{
  "n_layer": 10,
  "attn_scale": 0.0884,
  "optimizer": "muon_variant",
  "schedule": "wsd"
}
MLP neurons of a small language model. Each row is named by its layer, matrix (down: output weights) and neuron, and shows model dimensions 0-255. Each number is 128 + 24 x the weight over its row's rms, rounded and kept within 0 to 255. Numbers have three digits each.
Before each neuron's rows, "fires before" lists the tokens most often just after its 100 highest values on Wikipedia text that the model never trained on. A number after a token or word is its count.

fires before: "ect" 15, "z" 15, "t" 7, "ip" 5, "p" 5, "ort" 4
L4.down376:126108084146115125086145134105172148176110132120074115140195091161116086124131161096125126177117155085130164135105126090158108128146120115118129113148090120126157159145134170176103126140123168145111126121133155138105117108123118078105144133149139121144092110139111141110110177161121140089187082138113137142117118141149149107146103134136126122154129120111112152143148115139097130143157136153166157180101117125122118139136129150121128134170138106104125108125193117118154101117149107141154157131131140141095160084148137101130131107139132141132147113130145121165153110166129119128201111114112115073132137101134146149114123107139103135085092060132139131114124134112079171132103110106134103137140111106122154127115157102094145123119132143152099115108156156110104074163093102

fires before: "an" 24, "t" 10, "al" 6, "ive" 5, "it" 4, "ur" 4
L6.down976:085127135113128127127151118113163148104114116169140142137120107135129171112096143108153069157078146135120098098133120102109109116133105146137121108098118161146118133117101162144152100165130151132135146126163110165142109117098137116185111139086120155112117131128129091141144119141107106145105139099146148111131099104106108110193106144099157108160087117104120101149120110116155135114077120102114130099105151114112099128147139128089115170162164143111159125122145132152103137159092104186114119138136129159071169136140123163115109200090149104125172122124140112128163112152159186112084098138142100138106106137110120125145144118134174151138117173164113139125164111161099171100124103119107147160159150125134141121181141131129125141117120167101136115113116107084122104129168119

fires before: "an" 25, "is" 24, "r" 19, "ree" 11, "os" 6
L2.down421:110153115130088081081145115118100125115103147125115106144148171122150152104107140113117103110134130104101124155129143129126139134123130121159104147155112165139135144106127105138133153138099106187081112108107128135136104120117128184135106138096139089106164070144128111112141130151132148099170121144119153099117120157163154180148113096155127099149107125124115120169144084163079139152137109070097117135129104116125097115140169119131122088109126131201157157126135140099141131124101127097109137146097102110129143128099096123126163134120127085160144110144159141134125130117113128151140151135129101174111117112129171155122107137167103141137119153112138074198140057179115118115112114107156135157130143170143137132149138101132129087156160119152167096097148102147150161120122143

fires before: "t" 20, "an" 13, "ult" 7, "k" 6, "a" 6
L2.down547:115108126096132122131148149136150096106145136097090095123072128116163107127104142087141166127147119105135114124162140125128106081128114137155099213103134118136119129135131113168110155136147134124128138079158119161132099121130120116169097117141161156133149105132140146130139135152140152065112136116129108093120113082157092156141148116087173129158132134067061113148080101126132169118143113134139138139144143136138149148102079156110133127133129134145106090139133105164155136113095082144165166146143121112097110157144119141162157131155133145107139133087134150137121176147130133088138156120168092113153097123107141106121172121098142139084156151141132136124167120132067127097118094084116112166134137140136135128113107158135137158115150151109131102138160122085127099132146165

fires before: " " 26, "ord" 12, "ount" 7, "ess" 6, "up" 6, " the" 6
L2.down341:130132113120119168168085114164143102120143134164121134154105138119104128157156146158127141151121122137144138126122126153098122111126093102137129130146124167125157139113170137100092117117147135134136104116125136111142132135104121151136131128087143132120152102132177123119151156114104149141141090117133071145152130161121141160132126138130121123136129138173130152136119135101134116144096108100131080132125148075166132143123122084174123158163134122099146121079141166102092111136103197115115163063146137087111143121146108089143107139158108181137141086134107083178062116156073109123131125128141124138179111146101090135132127126125091116142127113122123117118153065143134132131108121148120149132099182089159128109139122060102125116102160171129134103187123166115148124138117145

fires before: "ond" 13, "ember" 11, "ord" 10, "e" 6, "ial" 6, "he" 5
L2.down722:148156152116159122151124070109097126133116112131114107131103136152180091145124163102128135106090146160114129141139111156139148116081151101176146146075096139086114146118087157158140114136107117098115139146131089170179133138119139160107132184133152101153114121086169120107154162156141083122087149140094106108171133128126145103111110121170126164146118115109145120119147160098127125118149101114138127122141113096139097139149133112135102158129114140073124127110150156141120127122140098124100141085090116088137111116095131114159119106114160153096101111167146132129143084142113124175119122172087084143130099153120130111099136098133134159190098099116141119173105151141106146168115114112132106148170156141173106150135181126139135146139140097131138133122138153121097138141158114

fires before: " " 29, " |" 17, "t" 6, "an" 4
L6.down208:133086122144117145146134144136122136128145144138128120100127131110120133119116117134149079092167113146161178105119140118087126123151136173130176145145136114175095107074124083137144136107145103133130115116141124095115101136133132086126149116139139122086130111152133151128090106134159132143110114101111113114127102141100094135097113113105145172172138137134170131097119118155202116147131125123132116116092119083091147125133126142128123122120062099111140123173156107099093148096136165104101121156145128124133117151123129075107127134113151122114186166136122092123131108140134104110071109116122133097113110135116146157113079167093145174137164137129154091108163158150155132133127120144154167110151152175075122129153115158155108107196129159123129137136156161124186147120155120

fires before: " the" 23, " " 23, "ly" 11
L2.down331:131140125102110144138103132144118116158146138120144108118140137108142090147116128086142139114078115102108137107119154189104120101106082121108137119126130130110104146199134114119119105138149131142196167160140099152093131143125089111077159115102138117113093130116170119131098102149081133134111132100129165120135116161153095144141122174149110127130120152134093139114143132200150135113119148146171161159151139124095154129129151130093072126115097145134133131151150120125140117138162144130141169135075119084175116155123138149112114119132114185109098183117105090108128084086171134151138146125100145098110117099112164137096137106111179108142090110129137141111142112137093136089141122182105097151121150132137128113120141121113170142093123105102141138133140143154163116159137140

fires before: "d" 23, "y" 22, "ies" 8, "ed" 6
L4.down346:133127116091134119143134142103106123115138165138115161142127086100109120118160111115157091136110123114112130132094177115118160085161161123145135104085125094134149192145116126159155127107121161098154110134105121143167157125127172137138112136103162123114094145161134172073127104151131141141152076181132119150133127141167070080125133114135107123162123119127121117114119119138128107133114111131115116159136096155136139175157102103110128120149104123107138105150146144070157135144163110138140131107130111154095129120105129084106136122116134139131137124157188135118163087132124139130127088142116138153048187112148119102115169109136151122116154139086108138132119190131132104146107102147087142138145134113102153113173149123142113147143103106117139116092173157121088133083167118

fires before: "le" 15, "out" 14, "l" 11, "_" 5, "or" 5
L4.down663:138117106131097132149106147074142142166137113145129135098117113172164118141134185102136080130141116113151122147088143127156100104156130135130157129141137102120092113095109115131128077134124122117141135140078079118103160175124143180100155124139097098167140103093097148122110117134141106129110135121149103100138138146116136102159201145139133128123111122098140129139131137124100111110126195119148166114092144079167122169107087138133109126115115120139136110128104126090159132099114159148124139132125161111142118174094145152115141142125157135107115116163163137125150144163149130138114125128144102150118129123123114121094095098133092109110093109116167115113124169156078152132185143147125093158094092103167149179131136162101113120103122099204142151149113128127167111139135118

fires before: "k" 19, "ed" 11, "ing" 8, "c" 7, "er" 5, "s" 5
L2.down582:150133144126155136124112149105112119182099096114113101098156155144155076135098116115110158097184085107118077156139120157143120091142094110124156176140134089120100127159129144151152129136075102123105138123110187096133146152124127098116099133167156160150141145140153154126095134119138125089125159153121138092162139095147130125137138115105123099139114165143093164090133143140127114152136088059148115141076120127142147132143048167093124171095127139118154130120138124113092143145151136110146142116131144126158169124097121093122113097184149137110157117138105152118144116145138138103150150117122154164152136105126123110144123134145119126096070104156128114116151128155128123147107124110149133129158161165157124149143112123139128147077110138132118095079126161110163126089110144

fires before: "is" 16, "e" 11, "ent" 10, "i" 8, "id" 5
L2.down701:173152105126175170092142124117127125125136168112134065140105143132144136153102152144088140106130129116166133136130107131150112137114139122167118116164162160143138130146117133139123141132117126104096109117184116125140134122141152108107133165127096119122115147068192116134145172104122103150116112069089106084098143109105126108130146150134104129152094159095181111094168141172148146141128149118152150128105188123170093072121127110114109158182161103112130127133117103151084135139157144097113118133099158123106122141144199092154112115119106151128137127118139123159099128125155145132126100115126083118133116084114111139166107126111113141158106140150156120098128166123150178083080105110120104146113127132094149137123117131112159145086140114143127128109131142119091159111126143

fires before: "|" 55, "|---|---" 32, "|---" 11
L2.down870:119103153095106071086140098128131129153062151121085140094147120114135143191136121115134095161127132094126135142081107117124125147150148108113158174126121134107153097136113134146113143136089150169128152127123190162110135148141159132103090130144110100096144129141135135133157107121124107117121119136112119149128080128115137144114140110122139134122113107131125139108143076119121124148119080109159135127106129154149145081102125133141112121113109094158118119100178101129116165129128167148147153110139095145127162093145122089111081172116162118126159142115111156123127140137148112177171147156136107141126143174099162100153141147107144155133123108138140141159146142063107158168119168155106108139142108141101135165156108108168170137081106127116145112109103095085122080109159165

fires before: "at" 13, "ad" 13, "are" 10, "ound" 6, "ire" 6, "es" 5
L4.down269:085153123133087143112124117160097130100176079142137123171107127125142152074128124149122117173154120163171137105138142115135132156140118155145140145116100139118098173093127150124118088134125110121119154137126144115141130127108108151134119096109145123133116147097159108122120099150134098171175092119165074117117146138136173099123132082120112138125111109138103092121071136171141154154143113109120166132150163133131113129109143117148147170160120140159155158157171157084122075178132135176120117131099163126118130147101126130127108123093128101168102132139149111106155097119156122083116107151104149136134193100116144175086097089125138117089139092128111122144132088118150112071118129165100115106127128141153163125125157114169155103109136103127141159136147110096109122140112120

fires before: "an" 15, "en" 12, "ed" 10, "ing" 7, "al" 6
L4.down30:112103146155084097143138143107111135130158151116118129125144107147106151156120150102142099118127121116154122144120110125159115147155150146147095172134101116101137125116109103158122124116116067107120136107136135150103101130107126094139131138112132155151147111139164146164131141115077073177163130144107156097081182128124142122158091097115111149161112114149148148153122094133117178136118146155156176118144119118130095126096107123176144127100170088152137114145128170111147171116121116161143176129109127125139132115139098087082123134151091099141149153112148119151090108068149155142173169120119151102099123131155084140126146101080140090120148164119133103100095145128137103102162127160115137144080130128137149137109153087161076131169154102156119145106113109130138158132111100

fires before: " " 47, "\n" 26, " A" 4
L4.down727:126168154109114141117107121130057161098143113161134187092156118157142086144170140137108132121103130165113135097120125134127138095107163129087103134159118148121148155119110137149119161147150112097141137132144087120147138149172145116111165157099107116149107089097093140100106133109142130164098153099149116103127143135179107108113148090132142125085110158160127094172159111141162150105097140095129123149114163151178108077129109145120077129140096129128138143142150094117141122136099174094157126143135173103128116143122099096111132114130133180118135116132138071168116104085121154150088130130119144138115125128137133113169121101101165108115115131150103110122129119134155144148112173099125126150155117155133134181081127133146106086152129077143130124152087140124107132172134130

fires before: "|---|---" 32, "|" 19, "|---" 10, "re" 8, "n" 8, "ear" 7
L2.down776:128106139110094085151142087072124124172099135140094111106149173092065113162122117141162084113141118137121095151073114110110141147169127120145183095071099126122151162151140090097106115133169175140180144094144167117123143147137124169122105133105161110112090095128149133139145156141153163116112132195118152102124117166124108140128120137165091161133114151137080116137157129134143138143133167080134122092156119137138129125123127135099136134126153105120097138082160105139132152118159141097141123132126109134107109082088181145135118154105124133116159132139114133111149190131111153106139095121118079120104154161149132153123151110093117111121123118115145132119127148118125150118113142125138099164105115145136118121103121115173137120083124140113137137116112152124138180165131138

fires before: "k" 20, "ed" 17, "ation" 14, "c" 10, "ing" 6, "le" 5
L2.down607:135135133168112129131170112119115146132094113156134098107124090104121129120156095109116081109169117119130125138157128136124141140129150127119105167186126145166137069169114100160163136114114141148126154170090128149103132107129099099192178104127151125149135124121143104125091144145159161138101148123112110081133101097119108142105138162064175162134159136085179112168106126159130114148157121128124143126098111158121110141148123134168096113133125103130153108149091124107101135121124108079122102107110132122105150139095131120116127133120138162116177103095089134122151110108131129114131107096105098151112086140126112095167116097139098108134109110112127141118181114142159174135116171083145192155143159161130143170129123155147130104094118114100126147142122165134138112121114150

fires before: "ing" 16, "e" 14, "ed" 8, "es" 7, "b" 7, "ge" 5
L4.down390:122152082128128101097136126107113086066156132088116142125133130132123139134114127111135132160142113129086155146170157103137124145167098072174163131123123115091138081138136138102136115124096087075131119169115153125121126122166117168144119131111132164154122102148152162115104107133159144136115155137103107140142147192185149109172136127127121111094138144112119115127151148094105128121159123108103126152089132089126158105110141150149107124133136094127113114166162121122096152111162181119174105108127177126167155096129112130135085121136133123163112131106114105137080180078148102147117093120142107140131146135123144124179147166114104155116097170128076125140126102147131142131139113129161173128111147117103144178126084113157101114111120149107139115137139106119127126092157106

fires before: " " 53, "t" 4
L2.down815:125135165114132104105108112096152133116106178182158127108162117136124109127154154101136137126113147128124129149119120107125106150128137092114134128146138095159089152147144125131108122100123098124134159134120118099111130097133132142148082110106128133118105116144133136142122159141100120130146104109136163162053120103124131121123088143150203145116128123135113183114136115153098139164103129095157127146141145079129125122128128108172153148094162102141144106151080137108138103177134114133137129128111067111110124123120101117158103171140181117119148091125158168142137115131160093168141125151140058115091091151117133191087108130106137085155136107143091144160117097120163153090155124144128124161125114063158140144126152128123141149146121093142135159118077129166118108129153130

fires before: "ember" 21, "ond" 14, "ur" 5, "ts" 5, "ut" 5
L4.down610:094117159110135099135129083129094103128107117101132155133110158150108128152143159135159128139113135158141151132137105144117087090129118119126096082119123144088111145121157144119145138132076137111119116153112117127120147133099142165111141138141095161095139106075118107104152128110176168153106123146120134137122101138113123151173142142173095133165098133147085107125134101127107127098116102139149124112161145124148133101142119139130156168184111100108162112130121115081102060106108117115115106113100115120147172176144105102119139081144145158141117131144149159088122127062123142178113115158148144137128114163148153160136155123184161139154102088158105141128067152132141122116129112187126098122139126117153139161161120155130165128163101083126097146106157121169113120141115116

fires before: "|---|---" 20, "|" 12, "ou" 8, "|---" 7, "igh" 7, "ar" 4
L2.down367:124103123107141134146089149169127085111124142132147112098126139125139145093127102153140115142096097106139116152107153142085135163132117172155136121131124169120138125147125156135135112150091129151137143077130132127167127131136163133174092145104119177095111128138161091164154148089115150167144119184169146121120151135118120100109144146105134103153160127137116148137159128140134123127111136106147148134125148085161121119105131111119144070171144064146116110113114112111160125140115119121110110060138068104104122102123070150102130115087157094114172109112153113137167117133145145141144143093124122144082130167147153125126112098135157118122107088099094105111134131129190127146146148114115092136112100105136107165145113074150181132120139166140122141108156084118170122159123137

fires before: " " 37, " (" 29, " M" 4
L2.down498:161131131119127112136140099157145143154106096078114089108121147104113136113093104166121150079118102140108138122133161111149130145153134128143119159120083140134130170141122118168087099085140151147132165097118129137140087100138104103112131112136113149133120123098148175157122108165105146137107116111149160126137119132154144148118107103134099135128133074113121131160155133174161093145097129119158150136167158121143113126125127073096151168153145171147112124088178127090125131110114155140162108119089079097106120196183121142136154141099151135158125145111121120088134137108133121170155138097106123109147125131072132161142113109138095094124140139074133106103098124151127154186141155107124121139143129118137127133151109179106136160138150132092129101125075144152127099112173104

fires before: " " 30, "ary" 29, " to" 8, "ly" 8
L4.down434:105090153134151129121136141152129166111134079090126130107091185150131139115100131154116074129141150114129127134093135101124134117138169170134157136169089095085167141129104096135100132170133127145144135126120078171148144088115153169127117116119165129112173124134126167132126184134159097117111132094182120144121101150125163148123093097122183131086160145132108147119081127112117151154143138108148146107066120129084138127143108170130151121144134141160104110146105081089109109117155144129114124162116153132164127118134113111164170109064111114120172126096106113121128118176165123120105141128107116132114164147117103100138125123108172139107163119120132135115139156134114139144105103107097118127134149091144099113143124125108165118098147149112134185132124112082129141152123138

fires before: "k" 26, "ed" 17, "c" 17, "ation" 13, "er" 5
L2.down513:150085116122132138101148108109148153123106116104092136132132136120122133096123127102168119121124082083126067162097149137142132154104099150102135150138161124113119136144130097119134135157094113089100133173146098135162100100153137091140133131154133175149127139102145038120127148144132102137146187166092165123158146072147182108110125111121123161117084120118146134075135156171097122129140106115150102168137116084181163102128153147148148126100148132159118086128104132134123128133183087106107128125134149136102107140159099139141149128143155120138159130114116127152113121143144136107139129117144134119143141167120097100151119150154151147092101105145093128124111085144166171164131114149149113146122126150122108093157154110131145125127169111107089093120113133132159148132157086

fires before: "le" 17, "il" 11, "l" 9, "or" 8, "g" 7, "les" 4
L2.down1016:116149117119133154104099141125117134123142155151152125116143126137148119120104126095084118150097124139113145130119135106142136193110098147113122152124131120144120130110122137077132128129154112117130155194110161095146105111099178163123160106117150091098163201088115159122111153110138114130125129146097166105116114175154129122078152124104125159103091104113135146142157143092133130117110140129110142155153128148147146146118170180100120087107086132133117116124119137063122139105079158160126112182147165128146164137157147111145113155104093197151085099151101118119156151154145125159154132129140117114113116093127084135126127105107115118120109148148090112091136115127167113147174140192110111118085131137117135082120131115095131134115103126104102133115121153143142146094145151

fires before: "u" 11, "en" 10, "re" 9, "o" 9, "et" 7, "ra" 6
L2.down617:116130162135159103116119159136143080130107142120106100137102103141134095119125132123152097162135084093125109146120095119154147104107125140132131117135129147137121134159133151163129153128111116091100169153126141129125127127113145119130125122093122165126096113068119171129161159155129098115104101087104115122103188120128100172143120102137125080105097152126108112165160105141136050104164148120104135129114165127140099105105145137148091127132128118117144117119149089171128171127106172115131094192141122150127165096124151096155099134120090134159129123111143108134122150122151169161098173126102112142149157119151117120114168148166154122148145127109083092111079116118134158121138128164120096145137101159137133076138137140126135125137152131150132079155106184113161176103125166

fires before: "ions" 15, "s" 11, "out" 10, "le" 8, "a" 6, "il" 4
L2.down492:092134104157111130174118135097156111090133099129104203099095144117163122144084142123101123133136088075118159100145119149163131137160151135121133107130110146133116110138143121132078111127127150063125150155130117125138085126112132144128126164100111109109125169105136140141156156129109143119137117093121165107140135145096141125136115098120142163162121122147122135154106127159141129118147154149094149119101138117113173128107143093109102103146119131204098119134124133109149112152119087173151128085187124192158147120139162116119137148124141155083079125170120158135129136157113131107121098121115139103125120108113118133169150087119118127100115116103118101147131107142085138176118135125155134126080107146129185121083072149111143130110138133148136154140128095178130159133088133

fires before: "ru" 28, "s" 7, "ord" 6, "t" 6, "orm" 5
L2.down101:118144124114164137086119120148115143172131131169145078132094106136103089122122145113173112138101120146087116122128180106126137172122145104119127128133171129100091114100120136149112137151159134100132145102134142129110139150132183124167109109107055103122147104110165146154131121178142094129180153125118115123110119132124135150095168111111158147089120130154137165155139131146162106184095105125108123138129157094150151146118154141134151124176148139132138127104097140135142120146123166165123120120123161115085142144131134099135123157064083125115147180101136106149123136108147088145134146118155054150123144111149115125123119156110102110123087133124107121104158135125112081132105156128174102121104131150109129126157140125073149132122142113113105144105170131127128121064112079

fires before: "ace" 25, "an" 18, "ac" 10, "ay" 7, "or" 6, "oy" 6
L2.down829:119089156160107124161160164091143154158109139121153124146145088096129111115122164099166149125150109151096108177121161144144098161143126135144160151114163132134116121152149106092130118160111166119179120136122162102128159140118156129138139110085113155108081084116158083110150135153117141152146145104138122093113126147120139128126132098120174127056122163110136141153126142171163138128070114149079110145089115120147109158123101109107148194143150102107118098092096119119105113145164149084160146156142135151131163107110107118093142140117139124098120161115122126173114144141095101107163090161117112128109098127156113180151131130125097106121162113138095154148146125153112098120122172097133122132137089115096101101145118085123150113114142123142134111150119133094130134117103113

fires before: "ap" 11, "ad" 11, "ace" 8, "ort" 7, "ade" 7, "ow" 6
L2.down595:140133131104157131095112110161138111133113097087089122154158124146121126146122110109104125092164122130111145108135115139143084179114089162125129083102120134129130112130129125149108183117125154117132113107140136139173091106132121153124122142164146106175138148098119123131115152115130116117093190100090154117156139084098126146162139096167139162104127128080118114139141115145127103147136128134158139143118157091145141145126092122106201166067098117148120094164113147111091091142132080118105139154112100111145152110165130118141166100118104097142191118105130135104100086144075155137160105158126151169136141170150139149134103147118121145139126108160096124154157098137105175131138143135127096176123129118120121103156123111140162155111122141132155085120102078117141126156137144

fires before: "ul" 29, "ed" 6, "s" 6, "ir" 5, "per" 5, "ment" 5
L6.down841:130178128106152162091154185163101140151068094115105122113115142081092128118101074151132114145065180143179160142146159127102124146114104120153105120110137119143123120114145143110145136137148155103130109116097157186093118107133163094124157149091125146155122129095131128128148138121177129075138117145126144151139149112116131122136157132154130110107124155142132129087118136108124173142084160108125146095115117151184125139086097151094125112154137118094117156096091147129115105146138112112126108126115108129142132129151141127145132145132102120129112125144123085129118124123133156135136104137120100081177129120156117133158140095125117105084112113094168061110137118141141149136125172137115143120138101182142122136110123143080131192128154139123172174086131142118131152147143102

fires before: "|" 34, "r" 5, "|---" 5, "ial" 4, "2" 4
L4.down125:132122123132109114110119124108151078112126143069144122184113099137118099155126152156121141153110152153118100117132101118121124104116101128121143169141123165122131101087132145138092094160184158109138115148130107163106128134090143151138134106085154136098108119150176144116179165072131154125130162158192105132152118182118106103056146151119126116137145146151104132123119109096108115141155155135151134136123154133176162106141123162120135133095130076093105110155137105103120159122133118125135148091124136179121126138119150102146106132093144109059124124102123131091125099071142150117139157103100121190129122148142127157139138128149161139125095131134134115149145089071124115107125139122144083139150166137118142127119130103104158132104115170156167159099127125111129119121118116

fires before: "al" 19, "i" 8, "ess" 7, "en" 6, "t" 5, "re" 5
L4.down283:145121091125139111089138128105131140139052166158159092098156123166112137138161126175104104085103144087126117148156085146116142080128088120135150101167112127106097113123131116122140208119123093139148121160169108157097093142128120121116162127100115165117173132113113176129086132144148145117164172129111161138109142169155133137106133142161104118139138124145104133087096143112052126148109113135113112152123076108170120146093146138166098154113123098153182104059128144118128133146121129149156135142104102140099153145138122108131166150095121138122136155120163100133144139101121106163104145152121101144169108141144135127144122141095126131132148128103101091121131160111127105149136128142134151107134144123113120103106140112149115146098111106112138138147157139166139112152093120

fires before: "|---|---" 23, "|" 16, "|---" 9, "1" 5, "9" 4, "4" 4
L2.down899:150141171104131133115152145108121080158114120161112137135126145138096118121125072113140115135113155139131114130123156071156116121124121173132091082141072119135130158098134138163130094120138157119143118129131119134108172135098103162145128149156143143115109088094134105110091152126145100109099102104120194110135099135114163114158129101142126179123127112112114093157120131188121139112100129124132128092153142091133148122141133099156113112113111119147111136083197156119149127156084104117127106120113175125109119110153105148092101140110138125148114149168143142149131127108102098163108171117136116124121107172156086182123121119098163123150102151159145116128143113134149141153122178119139110169116111139064112139164145154159152105108144145094118149124137112127092177152148082

fires before: "ence" 19, " St" 16, "red" 13, "|" 10, "ent" 7, " K" 5
L2.down654:142124152112136148114144127092119149143168148158149148099144106101096146139130110098142121095142128144108139107135129123111177129122152157116119134152167125128124125140115105136145174085122172168130097112111136123111137115115115109147128139141100109130129114115112130144181108119150184114123101094122103122113077162129156113132115119113124087116119091135153153153195125124160147140115081150145083131136130120101159158124144150156138123115174103105119098090103118139098167112171121138139157153139115156110137106089083127128106143137144116150147141122150138108135117144140118176118107111118126095116117161164091144167176122143102164110131117132089099164129155051092068153114194147086133141149135131125100104163092115176148145116143143093097147133117100138121116084119099

fires before: " " 57, "ary" 15
L6.down80:121110125139150213151145110124159150136102147116112080149134132123106135092113151119134124122122123126153152182114112108114093113133153119150142125168153120088115114104139170106138186125153132126126176130130122143131139095120075136069187125135153113122090106118117093104110175151117135138140086122120111145106113100108153108149120126114127093144134130110105134116128108113083162122143127172164118082144112113148092180126140139137127100124134174183080122108138122144155104160149087157153148132132084098147156149159167133133131123111098153113138160127144119084110113137174074106145158131108174081137110156126102116131105129074085157112128143115146135137136158087132148128117158135157126150109123152127108087119106119098117159119137110137127138113147139114147160130094147

fires before: "ed" 34, "ment" 9, "b" 9, "age" 8, "ing" 6, "es" 5
L6.down852:119101151157122108112117114149113112038129109122139125135102111120118180095134102159166111159138091124159134141105125106125164162130128094146082109123184141094143118120158131111135159138140162112090097135116120130155093134160146124133133103091126159103112178134145104138147137118171151109148105117110136155144150127127124111155093142152160100163158119146112130169140117093121116136080105150110153119106110123135163133118106140125139125172127116130117139139126150120136087120116143125162077140112114131107123118070188111130138103084111128104113112131121184147117092151118099095126111107117118091116159108193149116138133113137168109123136166093133119144119138124148142133076135157137125153136165142141111136082149069128197134155163106112148178135151105126147130141133128

fires before: "t" 14, "ace" 13, "own" 11, "ed" 6, "ound" 6, "am" 5
L4.down658:082127123138146090143117118139154125126105100153071144190131095117124168098105067127176125118092159133099126124103102167141096143112110122134136097127154137128120097120158102120138137189106132143150136154149061165093159140167148146117091094113120166123165134149155173117108118136123162136073133134142167135154152151125123115140137151131112155107155128132119123091162146148131095142107118115158124135115079177142091155128149127108098103145113128138136099158121103101115098106096107146173129140131101074163122123070117144121126108099096131118137129128116140147157137154105107129169129110128162100126087135121124111154134068108129139088154110113094124127139107158119139133117124125134133137165144110112139160161117144120148127131113157162123128148155179138128103187114119

fires before: "|---|---" 35, "|" 17, " G" 7, "1" 6, "|---" 5
L2.down377:158125108154150147157116095141152148072166094080093127144084094124107147139073100178134135159143156087112108132146184118155108128143087168153113150112151078143128131096078133113114118140164081121105136146108139143108152127118130123106126126104128167138153118134137146139113149084150093137086150154141128095126113140125096106108150122102143121168120160130108147150142085144125158180151129146161187125139102106122132128094130126115132124136125124126116126083159167134170129182080140127121158161086119113119152124115162082139108101113129093128109129145123113115097125092181132101152124110119122114093127159106110132167119141136154133113123155146134136119116155120129140136164140115122063117144148119125109148167143091149155113102138158168113168100118129118113135102147149

fires before: "an" 22, "is" 10, "r" 9, " the" 8, "ile" 4
L6.down229:120137110146121157126164069129099116122088111110168120132113152139162123137153122121124135140146177099135157136147125141131154159140144152107133178152127135106137110091168103111138181164137125138124118147168156179131147090117141138109129145112112074094130104104064118130165163131133143132136127139109106187123099122142134155146129160075098120101109145094112118118124142138115142138120127093128157105175110092083127135122145113133101128133139145149110141129120155160108151132122112098130134091096148140132103113128112141179096147153106125171120099108125098110117123121099146135152133099154114138091100128125110105090074135110178075172119099163141157185098092155119110125112127130111119127132133205121093153128129112134171104109186127096124133141148133117119131154100124

fires before: " the" 29, "t" 20, " " 8, " a" 4
L2.down688:114091135120125094170184104135152144175114114140108123068131122093083140099109129139153113111130130098161126142159136110163150149075140173111079143108113159118103139139145150141161140141122153123127129147120125082154115129138129141121170119123133130128122124185140122113137093139117113149119100105152114139118106157172128143115138124078141116126106159151142107110181063091157105145134094124142138073179112156122148148108132104151094104142141119141110191134153117126110138162109171167135102169154085139125142123146149133135142111126105093128104100125139116143116153120099166155118131159134184133160113096128104107164082129164138094124125125105123118125111118124102146110105114111131119110122099133160143120060129170136086119177160131151128134152121148133134136102092100

fires before: "ry" 21, "y" 15, "ed" 9, "ri" 7, "ers" 4
L4.down285:111135155120139141117125125113152153120127094094135122142127142097159086132129145109117114121086134080136145172151162111126147143121169146147189166147161151111112142130126124100126112094148135114103101079076098116148132111101165123178155159171141128110127076150135145128147118134108099124142160093111128083138145127102128128142119154148130112103131099113128160102081109106146122119119067097117135175165153123108099143128067107134116102143150123114114151130103130121123126134103135113107145133118105122106123084139139108171116157156112111076159093178146104137128150159163124138121090163111105100098120128154112146087108129096154136142148164133152141172101111122152109134149155165096109125180129108106151141112166127145100168159130084138129162097133118151157157165151148

fires before: "en" 15, "an" 14, "in" 6, "et" 6, "m" 5, "ing" 5
L2.down769:144205143171132107163126168127122111119126158116167154141151138126155108115104135128146102159144157115118121105104113146141143118099138125116137105101150116140161110110143167140133102116108135096177153157152140136144106133122161150087149153123100137108139097059149112114138098092110111152097148135108165133139159141119113155098150133118103122121137158106127116178116103136100141159104120144138129131105100146124120132082151130143131169113072136119083117162117135133093138088112159100144149107144114141137092104121086133143121121096095150116102112076161141131129132167125099140157128128157126130121130145171072160136106173127126141151097149118139133149172167108151121111081057149113080149181082160138135130153112107084137146119128129105126137156101125157141121092112105

fires before: "k" 24, "c" 13, "ation" 10, "ed" 9, "al" 7
L2.down78:098080125134149131115186136110126108076165143151124122105118132145127147080147126111133109145132109123122105077144154143133092130134142131128110144153144110120139130115128121155142148147120117113131122124094154140142129104140108114134127085121153159151141155128064129092163103121176128125147102191120119165097118140132175129111124188079201118146099134116116152127138153129119108146135099129128081122106131094096131125160147133166119151128172084144162165121058107114157148151145140121153112096132082140082109112131116112135112058160119141084090158156148155107133160129166111138132152143144122144104182105101091130115081118123134128132119130147159116136136132124130135175137155116100129114132138122130074119144141129130156144096108110126094158118116136168132141094117161

fires before: "ace" 16, "an" 14, "ed" 14, " of" 6
L2.down537:143141105129149131139145148116072132090128106161111119135095107137155131159118117122144119098116124158097128136109159162114148111131124170093148118113140150158169095110116171120117126139148085107157162143107100122101107136161134138123136091109105128171135166108122112166166143104117157126111130113130119114105150161078148134120143165102158144101132112110133103166154139140151120143103086118158156110123114164169127164110079118151132114096136137148119129126140142095135098129109112113131117141129151164140150119064136134170132105146133132146092190131125212081110137135135148140174117100088119125086135069094133172118139104100121109160134091122096118116146111145148129127069100148118138135125152164127124104130134120125127061138124104144170150143143124093086123164149122

fires before: " a" 21, " the" 16, "s" 9, " " 5, " w" 4
L2.down503:130101118118135109170099107114151145185104110173078115102129130113113157147124120161100101116142146122140132138173119143175093123112105159100151077118081133147119080140123150117118134131134171094137155121107125119113131149130115154123126104139159135091121115142140124148168130159104186126158161104126163154130139106109133128110116136110122122055119135126131156090138147130139115120138098094134128116141078083124139144116096140156167133103170084136115130131159149148086133151137146133091142097123117138143126112134139130138078103109131184175153153122161126100155122115107128113154119148158169131154161110161074140149122172166152124111101119140106118086111148097096139145169130144117124143088141152146105120137132126156097099109142117161143140123079118191121100092105110